From a checkpoint of a small transformer trained on Wikipedia.
Size: 15 layers, width 384, MLP 1536 tanh GELU, vocabulary 4096.
Architecture: rotary positions, no biases in attention or MLP, untied embeddings.
Training: 657M tokens, 10950 steps.
MLP neurons of a small language model. Each row is named by its layer, matrix (up: input weights; down: output weights) and neuron, and shows model dimensions 128-255. Each number is 50 + 10 x the weight over its row's rms, rounded and kept within 0 to 99.
Before each neuron's rows is what it responds to, as a language model described it from the Wikipedia text at the highest values.

Word-final pieces, esp. "-thing"
L7.up497:51 52 48 56 58 50 53 64 67 44 47 53 63 42 46 69 42 52 60 52 58 55 34 31 44 61 58 43 69 44 37 61 51 62 42 45 54 51 65 53 47 55 55 52 61 65 60 40 40 40 49 53 53 39 41 44 48 45 52 45 56 53 48 52 53 40 46 53 62 44 49 43 45 51 50 43 49 44 38 51 36 60 62 65 51 48 61 48 67 53 61 50 38 63 51 44 44 62 60 33 58 40 46 58 52 72 55 35 56 45 52 30 55 53 41 55 47 55 38 49 56 52 66 50 55 62 43 41
L7.down497:52 69 59 53 49 53 33 58 40 51 41 42 56 50 69 49 52 37 45 52 55 47 63 50 49 72 71 44 46 53 52 45 44 56 33 45 43 44 50 52 49 34 57 65 62 39 51 57 52 43 44 50 42 56 53 45 51 47 44 53 50 58 56 63 47 46 51 61 34 30 42 49 46 38 43 44 67 52 64 40 46 59 40 49 51 48 69 43 43 58 50 63 43 78 44 45 38 47 36 57 56 51 66 53 59 49 53 46 52 50 53 38 68 49 45 53 59 38 43 54 61 51 51 54 44 51 45 55

Early word-internal fragments
L5.up1470:43 59 44 59 45 69 48 44 42 35 63 52 52 43 43 57 45 50 53 46 56 37 51 68 42 50 35 42 52 48 66 53 47 50 42 42 47 40 59 58 70 26 34 61 35 64 35 41 42 42 46 46 64 61 42 51 35 48 73 46 42 55 38 56 53 44 45 51 29 62 50 66 75 53 66 57 41 51 43 44 35 51 40 48 59 64 48 37 53 53 49 45 71 50 46 36 57 42 54 45 45 67 64 35 50 56 37 53 78 53 56 53 49 46 53 25 49 61 48 59 44 50 59 46 57 54 46 30
L5.down1470:53 54 47 39 42 54 48 31 57 60 39 47 54 48 54 41 44 40 55 41 54 53 37 65 53 42 61 61 68 47 40 36 62 47 47 54 55 60 37 40 39 39 44 38 63 49 39 62 49 62 52 53 40 61 57 40 49 48 42 58 59 50 55 29 48 53 59 56 22 38 37 68 64 47 44 43 46 47 69 50 49 53 37 16 52 70 66 47 50 55 55 49 63 56 52 54 48 43 55 56 60 56 47 54 55 62 43 45 54 41 43 50 51 54 42 58 61 40 53 53 54 58 52 63 74 72 51 46

Predictable word/phrase completions
L4.up1480:46 36 52 48 59 35 45 52 51 54 49 50 47 38 55 60 54 46 49 42 41 45 57 23 50 64 44 44 35 58 67 60 14 53 52 38 49 33 46 38 54 46 49 41 57 59 45 39 42 43 63 49 30 48 45 49 42 51 54 43 48 33 39 70 48 56 47 52 47 51 49 46 49 31 66 66 53 52 50 42 74 23 48 47 49 61 46 56 40 58 47 53 50 38 46 52 70 71 41 32 76 54 60 42 54 48 59 32 49 52 35 54 34 53 59 42 50 58 56 55 47 47 47 52 50 43 42 42
L4.down1480:39 71 56 50 41 54 61 39 51 38 39 43 35 50 43 68 40 55 40 53 39 54 49 55 56 47 48 46 59 36 50 39 57 67 49 43 33 48 68 61 48 61 29 58 30 31 74 59 44 57 45 51 64 44 43 53 62 25 43 47 54 57 51 38 59 47 56 52 38 42 46 56 51 45 49 50 63 46 65 53 48 55 38 38 37 42 40 38 49 29 52 32 48 50 73 34 38 52 39 54 27 68 57 57 45 40 64 50 53 43 50 37 51 25 53 50 43 42 50 61 51 39 46 28 61 46 55 38

Month names in dates
L5.up1151:55 57 45 48 59 58 50 64 56 42 47 30 57 52 49 63 53 49 40 52 42 74 43 46 56 69 37 49 39 63 48 49 53 39 42 55 80 63 39 30 49 48 50 56 36 58 39 45 58 48 51 57 34 46 44 48 63 67 58 36 43 56 61 54 45 56 49 41 53 76 41 65 58 63 62 58 69 76 45 51 37 62 59 49 48 40 48 45 44 38 32 62 48 47 51 52 51 56 41 54 56 35 66 30 38 37 55 61 41 54 54 43 31 74 50 45 53 47 47 67 32 66 55 51 70 49 64 56
L5.down1151:58 44 34 60 45 31 66 59 47 53 59 38 49 47 54 31 57 50 31 42 51 49 63 53 53 42 28 65 48 60 45 52 63 70 43 51 48 52 52 57 48 42 47 66 67 56 52 58 66 38 55 55 52 51 50 47 65 56 54 54 39 49 55 42 44 46 36 50 56 45 56 57 37 53 40 44 42 48 44 52 34 65 40 50 74 56 57 35 61 53 49 50 55 65 42 31 68 57 57 46 55 47 57 39 41 44 43 49 41 56 61 38 56 65 45 43 38 67 56 37 45 56 66 49 50 36 47 47

Word continuation pieces
L4.up1046:58 59 56 30 67 55 52 51 38 74 30 41 41 53 41 47 50 47 73 62 60 38 40 65 61 53 53 48 41 43 57 58 62 34 40 52 51 36 51 59 41 64 51 34 61 51 47 60 52 46 71 52 63 46 55 54 34 38 52 38 64 49 46 58 52 58 58 41 58 48 52 32 53 12 41 40 35 56 49 61 33 68 44 36 59 25 46 60 34 50 43 49 48 51 34 41 43 56 53 37 57 71 52 55 43 49 53 50 58 49 66 58 48 36 42 50 63 55 59 42 50 70 34 58 46 42 58 31
L4.down1046:36 54 54 41 48 38 34 60 36 35 61 44 50 39 54 44 45 54 24 57 58 45 39 39 58 61 55 44 48 59 44 47 31 56 53 41 75 67 57 49 62 64 51 59 54 51 70 60 53 39 62 49 41 45 49 45 69 39 51 48 44 54 33 47 66 56 37 47 52 39 51 48 69 50 48 42 29 37 46 39 47 33 50 56 53 50 47 52 50 46 44 45 60 59 60 45 53 65 38 57 39 61 54 54 51 33 40 27 53 11 71 58 56 43 50 64 56 47 47 49 56 49 50 45 61 43 65 49

Naming words, word-middle pieces
L4.up1382:58 53 37 52 55 45 47 61 63 49 67 33 58 48 56 61 38 39 47 52 44 42 57 57 52 47 52 48 42 33 25 61 43 54 39 62 59 54 56 63 39 69 62 27 48 26 50 52 53 46 35 31 50 56 59 66 41 61 39 84 53 62 43 50 52 50 52 58 65 65 51 41 54 61 60 47 48 36 58 31 49 57 33 53 65 60 73 43 58 64 52 47 56 45 38 55 42 46 50 50 53 39 38 67 44 62 50 55 32 53 45 33 61 44 56 48 62 40 55 44 43 57 63 52 40 54 58 55
L4.down1382:60 28 53 31 52 53 34 63 61 56 64 51 43 45 60 52 51 59 52 50 56 58 53 53 56 57 49 49 47 51 51 48 61 43 60 63 59 55 58 25 60 53 64 51 42 66 43 52 64 67 68 43 41 46 43 46 57 60 57 40 65 56 35 41 42 46 45 40 46 57 39 62 52 38 46 31 42 46 53 37 44 59 58 45 48 54 48 45 43 53 46 43 50 47 44 46 85 49 37 59 55 64 56 56 37 50 57 50 30 50 32 42 34 43 50 60 55 37 65 45 44 40 54 45 39 50 46 53

Word continuations, date commas
L4.up739:35 59 39 38 53 39 47 59 49 58 48 42 38 47 55 67 77 52 48 47 53 52 49 63 41 48 46 54 46 70 58 45 54 47 49 52 69 47 49 51 54 47 42 44 52 47 44 62 45 70 50 47 62 47 48 45 67 43 41 42 55 54 66 42 40 63 60 53 47 50 59 60 64 68 50 47 72 44 50 51 69 53 52 70 61 47 47 52 44 41 33 59 60 38 38 31 53 44 49 63 66 60 52 37 40 54 31 20 47 62 66 75 66 55 42 59 51 56 57 58 54 59 52 42 51 48 75 62
L4.down739:50 48 33 43 65 39 30 47 61 50 51 27 38 61 59 44 49 57 39 37 54 55 63 49 42 30 46 66 59 45 50 41 43 52 46 52 56 52 62 46 68 63 41 47 38 72 74 63 52 41 59 59 62 75 34 42 53 45 43 50 51 63 45 36 45 61 58 39 39 52 60 58 66 60 41 48 34 53 52 46 65 42 43 37 50 46 38 49 58 54 43 41 44 33 57 48 51 59 52 57 37 42 54 52 54 53 41 58 40 52 48 43 44 62 56 50 52 49 46 49 48 55 45 53 57 45 47 53

Second piece of split words
L4.up168:40 34 34 62 49 56 59 52 60 51 59 51 62 47 61 56 49 45 33 70 56 64 50 54 54 52 48 47 62 62 52 39 52 68 51 77 52 41 68 54 63 40 49 34 55 59 47 58 44 45 71 40 79 48 43 38 51 49 46 43 47 48 54 73 47 51 57 47 45 62 58 49 52 51 57 52 43 34 36 47 54 62 33 48 42 57 57 37 38 54 44 50 50 70 45 58 48 50 58 50 57 50 41 45 48 35 36 60 45 74 40 39 66 64 76 43 47 75 70 63 35 63 62 61 47 73 46 55
L4.down168:61 44 58 58 54 59 73 42 29 52 58 42 53 59 52 31 63 37 42 62 59 50 53 58 47 40 48 56 57 48 33 41 50 39 46 41 55 71 53 56 39 35 41 67 30 35 52 47 55 66 41 46 44 54 38 54 68 53 37 38 53 67 45 34 63 44 62 59 52 49 39 38 53 44 52 44 25 50 50 41 62 60 42 48 49 52 50 70 37 75 46 45 49 69 50 52 46 45 44 57 49 28 60 48 53 51 43 42 42 49 46 39 29 30 48 49 43 39 42 56 63 54 51 39 44 66 65 58

Renaming and transition words
L5.up102:48 47 58 51 48 72 57 56 42 24 52 55 55 43 53 57 52 64 43 53 44 43 64 52 43 52 61 66 57 68 55 62 42 42 46 57 54 31 41 44 43 64 58 33 44 40 50 54 50 65 59 62 34 42 51 45 32 48 53 53 42 53 52 52 36 35 57 40 45 81 55 63 53 62 56 47 40 44 43 62 48 64 62 59 42 71 59 51 35 43 64 42 59 47 53 55 31 43 27 58 58 38 49 44 46 70 50 46 49 51 31 42 37 41 43 44 47 38 51 60 34 52 44 60 48 53 67 37
L5.down102:53 49 55 49 58 69 37 46 51 37 45 59 41 62 39 42 41 27 50 44 46 54 42 55 52 61 39 56 53 68 37 66 53 56 44 71 41 57 42 42 47 51 46 58 45 47 39 35 37 54 64 37 48 48 61 61 35 50 58 50 57 50 46 66 46 55 58 64 56 54 28 51 65 33 57 50 38 49 67 48 49 58 65 67 47 62 50 36 55 41 54 49 31 33 56 33 51 42 38 35 53 40 74 47 43 61 49 65 38 51 31 42 44 52 55 49 64 35 55 59 38 34 55 42 38 51 54 50

Structured label word endings
L5.up1079:26 34 51 53 57 53 41 60 38 45 46 42 44 45 48 27 39 46 55 54 39 47 38 34 42 54 48 45 46 62 36 59 46 53 60 54 53 46 37 53 53 49 44 45 60 48 48 50 48 59 54 39 53 39 40 54 58 58 53 58 52 38 48 47 66 77 55 56 57 45 38 50 65 54 43 47 54 54 41 48 72 74 53 44 53 62 56 30 60 36 39 55 57 66 48 54 55 53 49 39 39 43 52 40 61 69 55 34 38 46 52 54 60 46 41 53 57 40 58 56 48 31 50 65 44 61 45 52
L5.down1079:39 60 49 48 61 50 68 51 47 61 51 54 37 58 52 30 56 46 37 56 50 61 63 54 55 48 38 44 53 58 42 66 38 33 48 45 44 54 49 57 44 58 44 43 67 53 46 56 45 59 51 62 60 43 51 51 44 50 56 54 54 64 31 40 56 68 54 60 39 47 51 63 46 48 54 44 50 56 53 62 33 44 59 66 39 51 63 47 45 36 56 67 44 55 38 41 44 50 40 43 62 41 25 52 54 28 61 40 60 64 39 45 43 41 50 42 61 48 52 51 41 83 71 39 34 40 58 53

Second piece of split words
L4.up1292:44 63 38 65 46 52 51 47 46 56 48 57 77 33 74 43 30 49 52 37 45 64 22 34 43 44 46 08 35 31 47 44 48 60 56 55 68 47 44 50 35 60 51 60 39 50 36 49 47 46 61 28 49 58 57 56 50 60 39 41 49 44 67 54 45 55 45 55 57 50 49 38 57 23 48 55 46 39 53 56 40 43 50 62 47 57 50 60 51 49 44 57 58 42 44 64 45 51 41 42 56 65 50 57 51 62 48 47 50 41 56 31 30 54 32 56 51 49 40 38 52 69 45 40 54 54 58 50
L4.down1292:55 59 39 74 38 36 41 63 50 46 50 49 42 35 56 36 51 67 48 60 57 57 42 54 53 51 55 62 68 54 37 54 71 43 48 30 47 47 44 70 44 62 63 51 44 62 57 62 46 40 56 50 31 55 48 60 58 54 62 49 65 35 63 46 58 51 53 59 40 51 45 43 65 59 65 51 53 58 40 45 61 52 40 63 47 53 39 43 36 43 51 37 64 51 69 55 28 44 63 52 70 54 58 61 66 50 59 51 61 51 53 64 34 53 55 69 53 46 60 46 44 48 48 60 39 42 56 56

Time and discourse adverbs
L7.up628:64 40 54 43 61 56 43 38 40 51 60 42 32 39 49 59 52 63 58 46 59 44 46 38 50 39 43 60 55 42 51 54 50 50 50 62 56 43 48 45 60 49 47 47 49 40 54 44 48 63 36 30 50 57 39 48 42 58 57 34 30 61 45 41 30 42 54 52 35 46 45 38 51 60 41 54 44 42 29 53 36 57 44 44 38 29 48 47 47 38 47 50 63 60 60 44 51 44 47 60 46 58 49 65 42 51 44 47 58 42 48 45 52 48 45 59 45 43 63 47 43 68 54 55 35 62 47 59
L7.down628:38 64 63 35 54 58 49 42 40 47 57 58 51 39 56 58 53 45 50 54 37 61 61 64 51 59 60 41 63 52 43 60 47 62 56 54 52 55 54 45 41 48 44 51 40 56 58 51 39 47 57 49 49 47 52 59 54 48 46 39 71 57 46 49 47 52 42 54 67 64 48 52 28 68 47 39 49 63 57 60 35 57 57 53 54 32 57 44 70 51 57 56 48 46 41 46 57 42 45 29 43 53 64 58 57 46 71 47 47 56 52 39 68 61 45 49 50 40 53 59 50 65 64 53 51 50 49 45

Mid-word subword fragments
L5.up641:47 66 55 74 49 38 48 63 52 46 44 51 56 61 60 38 49 50 46 50 56 61 59 46 43 68 47 45 32 47 74 43 48 54 56 40 45 49 69 58 56 43 47 57 55 64 81 51 46 52 45 61 56 38 50 41 62 33 63 75 59 68 43 50 38 58 53 38 50 54 46 44 72 57 63 89 64 47 55 42 43 45 57 62 48 54 57 56 44 39 57 39 15 56 31 56 45 32 52 45 47 64 64 42 49 57 66 57 37 82 57 49 48 37 47 61 34 65 57 54 48 54 51 54 69 47 47 42
L5.down641:50 46 67 49 58 48 24 61 38 32 45 57 42 64 53 62 52 57 46 48 51 56 48 40 35 46 46 57 66 40 39 43 43 60 69 53 62 69 45 53 54 58 44 45 48 44 35 52 47 34 40 62 49 54 41 52 47 43 67 54 40 38 50 46 60 42 46 52 36 56 26 41 63 41 38 45 50 60 41 53 50 47 57 45 48 64 45 42 73 45 49 31 52 66 43 54 53 55 60 75 53 53 51 68 41 68 53 46 47 60 64 62 51 53 64 61 56 46 48 39 59 58 57 65 31 15 48 52

Mid-word continuation pieces
L4.up1444:56 46 49 51 61 48 50 48 38 43 57 44 40 63 48 43 48 57 51 31 40 60 50 55 59 73 50 55 53 56 57 42 43 62 55 52 48 43 35 66 77 50 71 57 42 50 64 49 45 41 54 62 38 34 52 40 64 63 42 72 70 58 57 78 50 59 37 38 57 62 34 60 46 64 52 58 41 59 47 59 48 22 42 38 55 46 46 62 51 62 32 60 63 46 58 41 46 34 49 49 48 38 43 47 47 66 57 59 45 55 37 48 50 29 60 50 54 51 57 50 46 48 45 32 45 47 64 49
L4.down1444:52 41 34 32 56 72 45 64 50 49 49 36 43 44 31 32 46 55 55 55 63 56 40 54 27 64 40 33 39 64 58 59 55 64 66 50 51 36 43 62 41 49 44 43 51 34 66 48 44 53 35 42 55 40 63 38 53 70 47 51 49 68 59 72 43 52 32 62 50 50 43 49 46 50 61 40 64 51 55 39 46 40 45 36 51 43 50 52 69 38 43 43 41 51 60 52 55 52 39 64 41 57 54 67 33 46 43 51 55 43 23 40 49 46 44 47 50 58 45 33 54 66 51 42 40 43 44 47

Mid-word pieces and post-preposition articles
L5.up199:63 44 36 44 64 34 44 68 48 55 42 62 55 49 50 46 49 51 61 54 59 43 19 45 61 52 41 25 50 60 47 61 50 46 60 36 45 21 75 48 72 60 45 33 53 47 59 51 49 43 56 40 52 53 28 40 37 49 58 41 59 50 38 52 58 44 58 46 67 61 38 60 60 63 61 55 52 43 46 43 63 48 51 56 48 61 56 39 49 48 45 35 41 52 54 63 42 40 54 64 48 56 44 47 41 47 59 47 50 58 56 48 42 57 66 38 41 63 53 32 36 48 63 57 44 70 46 16
L5.down199:40 59 33 56 53 51 38 70 48 52 51 40 59 52 73 50 44 61 32 48 37 46 64 39 46 57 51 67 46 58 46 71 43 65 49 16 50 62 48 49 52 48 45 41 55 67 50 49 73 40 68 61 48 49 58 69 47 53 51 55 48 58 42 53 44 45 51 47 61 49 42 40 76 55 47 41 52 61 41 29 41 44 66 54 38 37 57 52 56 65 49 44 43 54 52 34 34 51 52 42 38 52 55 47 56 62 56 47 49 33 44 54 39 60 46 73 53 43 53 49 62 46 26 47 51 53 49 41

Final token of names
L7.up1233:59 30 52 49 67 49 45 56 58 43 56 50 44 78 48 53 30 49 54 45 57 71 52 34 33 63 46 54 42 41 47 65 46 57 53 63 57 57 59 42 72 43 54 62 43 53 52 45 36 52 59 48 43 40 60 42 49 50 48 36 49 45 53 43 68 69 36 37 28 54 38 48 59 55 39 61 45 57 30 62 47 44 60 46 54 38 63 70 36 41 30 44 55 39 36 34 54 62 55 56 52 45 58 43 49 28 54 48 52 52 52 37 46 38 53 42 52 47 68 48 61 40 41 61 62 36 56 40
L7.down1233:26 56 39 36 49 49 36 58 57 56 46 32 50 45 54 27 60 50 56 51 59 40 54 60 53 46 64 60 52 48 57 44 43 56 44 40 47 59 59 65 60 62 55 34 39 52 34 54 49 60 60 71 44 49 52 37 64 62 55 44 51 42 48 27 48 60 54 60 64 38 61 66 52 39 63 72 35 46 44 49 22 35 54 38 78 43 58 58 49 68 52 41 50 57 40 44 51 35 57 47 36 49 40 66 42 44 42 54 48 34 56 46 55 53 40 42 69 47 50 50 42 43 54 36 54 53 47 52

Born in biographies
L7.up353:54 50 67 57 51 52 55 32 43 45 56 44 47 45 67 54 40 48 44 41 46 55 32 54 43 52 31 36 52 47 43 59 63 57 52 47 57 49 52 61 41 50 38 45 55 48 75 48 50 38 62 51 39 55 45 61 41 50 26 54 46 60 27 52 38 60 45 51 54 48 49 55 58 67 45 53 44 47 51 50 56 25 50 57 59 46 33 58 69 41 57 43 42 50 33 66 35 54 38 40 37 40 42 60 55 54 40 58 37 28 48 50 46 44 50 42 45 31 17 55 63 47 55 69 50 56 54 45
L7.down353:45 60 57 46 51 71 50 26 38 33 38 54 61 44 50 54 48 48 60 55 52 38 48 64 43 50 55 35 42 54 52 45 43 41 55 47 57 20 53 54 50 59 52 49 40 55 31 47 55 43 62 62 33 36 66 43 47 50 60 55 41 55 48 66 52 57 44 41 42 64 47 41 39 45 63 57 48 58 61 53 46 47 70 57 33 45 44 56 43 52 52 58 65 49 31 35 59 59 46 53 62 37 49 59 56 52 53 30 48 44 59 55 52 29 54 53 51 60 47 55 44 55 43 50 56 40 67 60

Mid-word continuation pieces
L4.up209:52 59 39 48 52 46 60 60 48 57 55 54 67 50 59 45 58 42 60 64 47 66 35 57 49 44 48 41 46 39 46 66 52 57 46 38 46 51 68 45 51 63 41 59 51 56 43 65 52 56 62 38 56 34 39 53 58 40 52 52 63 43 44 51 51 62 34 40 50 50 48 34 72 76 46 52 48 68 39 72 65 38 37 55 52 51 64 46 42 57 50 60 32 39 41 49 57 60 69 57 42 63 44 40 47 41 39 43 52 50 20 72 43 45 54 52 54 69 51 48 46 40 50 51 45 51 56 55
L4.down209:53 64 39 28 54 30 43 34 54 41 58 44 36 46 41 41 45 65 35 54 52 67 57 42 41 44 50 44 51 44 49 37 39 54 56 55 59 67 40 48 34 58 27 57 47 53 34 45 54 41 25 57 61 42 40 57 35 50 51 60 45 59 60 44 44 36 44 55 69 56 61 49 65 54 50 49 46 65 66 53 54 50 43 47 52 58 69 50 65 59 44 47 60 43 70 34 50 50 44 44 40 44 42 60 58 39 56 53 37 61 26 40 59 38 43 59 44 41 41 45 47 53 65 59 54 40 54 25

Pre-number modifiers and connectors
L7.up540:45 46 35 39 45 45 60 65 53 52 57 35 52 51 54 50 49 37 47 47 44 60 65 51 37 46 39 48 45 56 45 41 66 49 63 51 39 34 69 49 59 34 42 42 50 60 37 77 50 64 50 44 47 38 49 54 53 44 40 43 61 39 37 46 32 32 61 47 63 47 72 31 62 28 58 38 51 51 48 46 63 40 64 48 43 57 64 24 34 72 50 54 35 57 37 53 38 58 61 52 35 51 49 52 42 31 68 55 30 66 59 77 47 52 66 41 44 56 47 47 52 66 41 60 64 69 61 39
L7.down540:41 39 61 62 36 47 56 55 56 59 61 43 59 46 64 44 59 49 51 63 54 53 45 35 55 58 67 48 50 61 47 59 42 53 61 58 55 56 38 59 51 63 51 52 32 49 59 52 39 53 63 59 62 74 59 57 34 60 46 40 49 44 57 57 56 62 58 37 43 50 59 46 62 42 50 56 60 35 72 55 57 57 27 49 57 50 53 51 56 48 45 43 52 56 52 33 65 65 43 56 34 51 40 44 33 39 67 37 53 52 58 45 61 51 46 58 47 43 55 55 60 47 46 59 63 36 48 55